config.yaml
num_hidden_layers: 10
lr_mult_o: 1.47
lr_mult_down: 1.5
lr_head: 0.00543
schedule: "wsd"
decay_shape: "sqrt"
MLP neurons of a small language model. Each row is named by its layer, matrix (up: input weights) and neuron, and shows model dimensions 0-191. Each number is 500 + 25 x the weight over its row's rms, rounded and kept within 0 to 999. Numbers have three digits each.
Before each neuron's rows, "fires after" lists the tokens most often just before its 100 highest values on Wikipedia text that the model never trained on.

fires after: "nd", "iv", "==", "un", "===", "p"
L3.up315:484486481475495463533514515509505489501497500505483505489476508488490512501506484514457470487514477483505537483470497504496471472483492516503465497494488481507477516499501505513469479498559515547492531498516451495524492501541497489481444488435505518506563471512522519508452495498521476450482508489511512518495495481469527549535544518476468471510498457453488490489526491505513527451505505482493544548494498536455514478460523483533442554496496563528538467483498546519512536510539494519489508526492507523509542452502535470535470503499488497511539495492517537527505514524519481480

fires after: " com", "c", "om", "s", "p", "an"
L2.up367:517468476489499495478504494483506498525498472519479502527471486502482460456498533505516467494523475493488515498510540497509545503483484472506514487576502543494504527458547499463509526522492513519508446521488537476473488498511489450490507500483484477517510588512476515508472504468505522522492523508527507536485530505481456462505524507501534468550457466539515517464511486467468485499504512513523527500537500478491492490476505514469508424474478506489494469497513506530515535472513547517450494508485516479511455512510526514532502512499483483503534537437527533501507519466481472526

fires after: "f", "p", " f", "b", "e", " B"
L3.up7:431458506463547470511525491497522521510512509553496503507514559523476510506506457466531482493507486491488491531502499484515546499553479511551533482497491530497513500469491548467497522541477454493484488520492517505497522477517512512501492496528492467489513487534521498509546506438520505478473509496511490468463512507471489490497523492515513513517481531476515493508509475494509501515516538559515485524504485532493486461514497488503455492507464521441559531507505480529529542473452499475523503498509462528500492503515509490453537502518505428503479496493476488504451449487493509465

fires after: " f", "f", " be", " F", " S"
L3.up341:490526544466540550467522516519490512515523488485462520498494498535497479517534461507448530479485488518495448489502561506543484506514491483514466467545487489483467565463476512471452465497542467523495479527483508507501528515476541478497484533478506522443508533502484494520494497478514499537513455538497532518474497497522509506511511500478484512547472479495522500528520519491493523512494502496519496509479507458483458564524479500529495482513516479469531496499462458536514534512468483473498482528504522513530483508482447510453493494512496512457487521507469485544478488484524526482

fires after: "iv", "un", "u", "ic", " U"
L2.up355:546516484487472541500507494506484487503516477490509510459513472471500513457475516500493469497523474504463502537517499549486502525474512525533485480500481510494494515473511488507536471433507459501505513510489488485485475525497537549495505507478488489493543509487482533473452469488509497500485499526483492495482486520515549501485486505489464494548506503557467508511553488517509524462503468453440526506491518507533509494502550492489441476483512543531564500498524532501522501483515544516505565514451477501486516479502507475498489477488544495465484489488467527494465543499500554460

fires after: "v", "l", "h", "t", "c", "ed"
L3.up382:477436537490497497543496508486532526507532481485495524500538511484502476444515496488486478479469479460481505493528511470540475555471471474468529471513524454530486522502495451507534522520522531531511483516434545500522520481514518490538487489456477505460526461500522455472468487496529501509498503512559480492504476484507448504475531494478470529519538507513536476513535521495529519539522519488519476502501504475518508470467481531536518528522478517510492489518501467477489508479498515479518497473553481513500515481530556481481489524519470478490531523519484541501518484488519468509

fires after: " f", " m", " th"
L2.up506:515487512479478499555524531504559499507510509509465554526505494561505547519485449504448465534536491533539464472499538484486462493481500475540515473432481498497510527484480553502470500531502500479489499524490492510503502505533497476506467466480476526465497489536506519495539506475469491502511455492458519474471468546460537495495490540495513519538498495504491541480507487483534536523540530512534506454466499486474500469513505518499478512475511490507525498535480474514508525491496487513506581489507508501512486475471470467484509480490506498529515519503495484485500457517529500476

fires after: "p", "ar", "uc", "oun", "en", "mer"
L3.up248:511513496491521422523495487459516454497461498497455526462472528488519506519514521503474505494452524525555525509453489539543532518523522496502445527506463507499524528468517538474487509493491490508472492530520527460484486508513500491517500487486508496547458481500524482500543498503504482471482507492475514511523476488508489520545502510496507492463469466493491515483526488503534541490539527518541520466515494526466509459478463527485537528500504534497508456544490515518500504488498477473497494510468502473508527548497450543461528503500480519517494452536469478514445478495484493457

fires after: "ar", "an", "en", "in", " m"
L6.up429:482474522493500495506467541498453485455521459485504522472493501528498539481467479483442525481494500516532503490479519535524535528455450443507482514497497531543512515492508494514476551474474492516518496544517519488504512494484507493477490515452488492499473469478542499514497554512501504521539494487464509499524482512538514499513527539516483469487525476533481497499482503491478542500539499469493505501557540567467528489508485544493521502464468500479511514493465502484502473443516515547519453508498559455531493482485510515513500464510486514518522499502510480504507460479521542474

fires after: ",", "a", "ec", ".", "c", "0"
L2.up538:537488493535493524521506516505558484510508493482546507475498513540546481429478466513525488479499553489505489552475538535555482487486494512508506486504474501538444461488492442497465523505477518536529479515473490475515463511502485481499505492550480509469504546489476501480493542506496507509515547482499527523456491485508509505468484521441502471507490463497477501533512496493476495498503510497529510495511456498504478456517471522540482538501463558477490472501467541512532506459472475490463513505516494516503484471520509486489521531478491524500533492506524505459459493528546508504

fires after: "\n", "r", "ul", " w", "ol"
L2.up73:535511487475514538506499476486492509456485514504506508478520448450494531505476471453500482543485470455546496485508505478481497524561471479559481525487529463524485516500508498493511530503519449439457485495487474528506473490525485484508483506501523519509493517519507507514493503478517468474539513495509457525493483474507555457514515472498491517518482451460526502488465488530511567533484485490477512529456517536537510482530534499530511517497506508495509522470514501496560488528461480540506488529443523482484481520511500493486535513486502505502504498503487487496545554508524539508

fires after: "m", " m", " M", "is", "–"
L6.up610:523525487503479530517490520502489545501480493520480520498508467473489499489523494513509488523485472496495528493517498501492489475495510500516485492504523504503523530480497541511455478482543495524506515488515495485516538499573557541474527530552473504480488565495519533457506509469468516492497439485497475460507539450470533556497527533494490508440477501553465508495477477504484503486502506485512535466475538511505479502486560489514485484500500497501507512514516494523524465508483465498492501544525555486532485485478508475493544497473489468511477463513473482489451536496503427514

fires after: " p", "r", " m", " l", " P", " b"
L2.up560:450482492547507521483493520474488496510522481484520496488482505550516484466496495514525458514441511460562534519524526484542493501546479524532507503457519473496509527471536530513517508508503493491459514489491485487520477524490484527474489507543539489520508461519498468469493498528526444500488496483510539512525516542533521496462479492518523537514466519520480472537488458467452503511469497507449521473522520512461522511515467510510462481486463485516491487540480446517491489485527528514457484496470495483515469508516513562490494526496507492459503507463503487492484487541508491553

fires after: "he", "ver", "g", "d", "v", "h"
L3.up570:521501482487515523526511511457501442525548526514515467501559526480545529460490481500510474511492494499526494508495488471477503502500532541512501512523496529499500520490495471490491494510527459529487484539474464529475488467497455497527536548478506495513508449485551507487504524507506486523472477523508473505493462485509483481468440539507490583444518493466458521513513495511508528496488509492500505440459471439507521482473509537486495562533485503506470508521497491524509510504521504497516502502528507486506492527545509502506538496467527510477519511477515472502504476481563498468

fires after: "t", "h", "e", "E", "on", "W"
L2.up350:465495492515473509477542472509478519482488490500453489534500473477469488511529487517438525502530521467470512481522541497480489521480514507459490485533489481489474515533476475536475555513574475504532512512504477455502502520514494524487451462491509461474514489481548471494519521474489519522495519549519482497520508512549496491507519508528490530528546519474531505451520532484472479500459513518495489470485513477531509496499514468528550548541508492478500541513442489468551477499481529508483460455519486506478491491484510498491517479540514498499518472469500504515515499466537524495

fires after: "\n", " R", "|---|---", " B", " J"
L2.up141:496540489504515494506518529507508538497511475461472516500469463494497559535515495490523469497526517461486511503485481509528495484517488471485478442485481467504559507498509465495525501467511515539465445476526512548516492522522467516501501508506513507478509505460465504539491499491493487497495513540509515525498510468452517490473528535531529507495490544417495521486517541505526540540534477520479510498501451519458491513466563471513481464474490522499490459473490522472529515538471485516506517474480481486510504530501512490465507527511487499495486455506499502488573518480517463490

fires after: "f", " F", " f", "at"
L3.up489:489508527469513510526523510454554547507477544499483509543471445467481458479499472506440481476471505533532465509505471484512480481462510512516485472513474504469525510531532478503467497518493518510492478493502553531503527504522489517466464521515468503498471503533453488554528471456507478543494501517476502494524503455450529497504476512495527501483494531475502533578518532486510531500468463512523510470477526546489473478498469510495492501486539514508521502529467491489481493469481507491531504514521502499520498516507499494542530487493543484528482504443558484506510485489493488488

fires after: "if", "f", "in", "el", " L"
L3.up263:517482499524544496497532523465506512494534515532490493490501432502490539520489463494460456477489524490497478488480526559516480462531514536482515471511493543491491488497546437523518476499540479524475530475514551517560515537473516493502509547473511461491470475487511464483508487541492519537508497513493482458503508481470552491509520481479503482548454454478507520543485506490491550530458511485522480477511466520495512525531485482529501478494490468516529479480441526467492519470487532533485472494480482528486498522526494495504496500508515509481477499474513498531498480519499533493

fires after: " 0", "\n", "|---|---", " |", " H"
L2.up524:499519518540439498487482477525502522518501525491489485500460467505541525511492483479521519511537530536488470540550535493506507498522501496538492470493521509479476482478428529492541483493522487492472445517436512544477504506484493482503541482476561484498539532478493503490517468505526453498496531525505461517477504450469524517497520461523530524529519516490490481492499465486543505513506495462491579483490531512471519516479509497541495464516480548506487510480519505475497507486506434525503511464483491523497499474484497473494477463504525495486492451493504519501496509508515484542

fires after: "i", " S", "f", " n", " N", " s"
L2.up3:519459475516465515499491481523502514475539542501477535478520496506470498562478516510476495486506538535470525515515536503487522474494477510465511494511439455478531523538524484466483505518517492518508469503538508481516494516525504492473527486486507436496479464498480485505514493475529524502510511505518491503477541452507483535512456510429499525510473504522454553478478549479558465482522523530488529520491496542458505513549474504540516502499505494530497469475507503483479547536549525466466462517495499528509474478480503514521464487472510515494479511505492504531521473479487507501

fires after: "m", " s", " S", "s", "i"
L2.up674:511497495484502482491455548518533508470505467495477539516490525506512504544515478462507512515491511584473488541564530539490497494541465488503508519512485503476505493499536458477522521510531461481490484526536454483533480532523505497462508496463480477471521527484540529481509516454562540486506463482503506499469485491483482491479448510463509508481510472511492504489474504497513495498486540521470549483536477473456533520516476488491509471516481509519478505510494480495511515511530478541496509490503506474484461491489491489465556497534519524530471475475514517535488473481488541452

fires after: "e", " St", "he", "g", " st"
L2.up216:527505514513547456505483476490537505491496531541514518493517533498536492509481490481529518527469490436506541496471508480504510516497505541509483471505500497495507522461483451486469537516469520554506481508507531479463517494505494493537513532435539496532517460531488489483509511539484494503466453512515465489543488472507529545503483544516526484531518531451487497490528493476464482482511541527452464447482499471504523505520479470504507456464522485507457479513519475491532456503469454507522511504538505501469491541485490484498515486502502492528550506482496467495505479514486468523

fires after: " |", "rom", "e", ";", "ar", " m"
L6.up455:450494451488531478520493487497502467487538483478532518451517469505451448476488496496477522482509498503531489472459541543533525537498496509495511488488495469466488481485466491487498496493525510557546513477563519544535447489516506513472474512490515533494498492471474495482465477477469500487523519483490514495529489500498506521481502546465489440526555518473474505517537484499481530496560528529436527520515502546489519505520504499476538522507460487528500520481462517493520506468521498461514466516523518546518499480501495496525462512517527526523471503483516490495487500510473496495

fires after: " E", "al", "or", "el", "ol"
L3.up21:516534533536510467502550512495453514499447457508430488505494504519483537518481488519499499505459491486476469499492502506539473526516503503485491500483549495493534438498523489503487489498487502494475499477544507515495470460525511500462480530451499432517510516537563482473497493492558494541512516484490473481509500458515536480472482485491497485539490460480505515549482479541509477485507507486491535532466507516490477476483487487494508466532527509506512489524498483542502545494499500474523503523498441506495467505522497503536490513533510455501514548471515475475491511512529552533

fires after: "r", " St", " b", "ir", "ri", " r"
L6.up82:532499463507510491456511501503493546495488509536510508500514474533496492474476489506523572527514478489541516529516534505511490481491506480469529520497486507504535508467521502514506495499487446525502503489479518509473534522466542537469513494514536508534527498481474515516505523493560477486478481494511526539481513496476518473536494532498520528525429523473511466495532526509495493498562526493463483475493492533479528505501464494513426419483464506473479486515463449544466507485492505508445512489482515445517495500506494500482467542505496512480517494479498518475492524506472475488

fires after: " b", ".", "ec", "a"
L3.up403:514502531501491549487476501527517509507480487499503508504532490497500453515494475466532488482488576459503472504482527486463518515455494483526476529491515459570465525497503447517498494509487490490474492497536499498533495535535522473512481501516528519501489517557512535470498475525522531482482505519534494491486498488530498502516529499488484488545481488474489435503534479556496493543461492460535492468523463536538485506486515459510492530484500515489526503552472486509511534483490505534492488468518520495482457472507486495476515475456488485476501545544512497467480488540541481464

fires after: " m", "m", " M", " com", "p", "art"
L3.up265:485497489500501470525511495512461501465503489471474510484510515465487526485486555511497481454489487517456537526514485463473498463474498459500540456515502496489517512476492489464496470515460516494493536554487498480521509506498487512511541480540450490537496521490494503463472490436493498517513496492525509541478471480476482512475543518521548492469516490537489549516506482467476457518488526528512552460521543496510523498503542515524538482499506475518499521494503514528478484485464488489530462508574496533555516525512483445507478526513513488519513531479505507516509545502466470483

fires after: "al", "r", "el", "ar", "ol", " L"
L3.up713:511524511487526483519503511519498530449467420518478522509501511532520513547499527475480490501492506510550491499477534534541478526485513537524503530521514506512498448486517497534470512520524482469469432535494496493545473521509507498510550483481499512514445468492496482487514463514542513532518503480455479475499465484460591474519492483491504503549496458486492514524483461538501515493521505463490475514497492523546483481501500489496491477516507486494464468460519453499477487526491528489497490469465531487468522506519483477465498528504523496482467513501544496482505514512511491475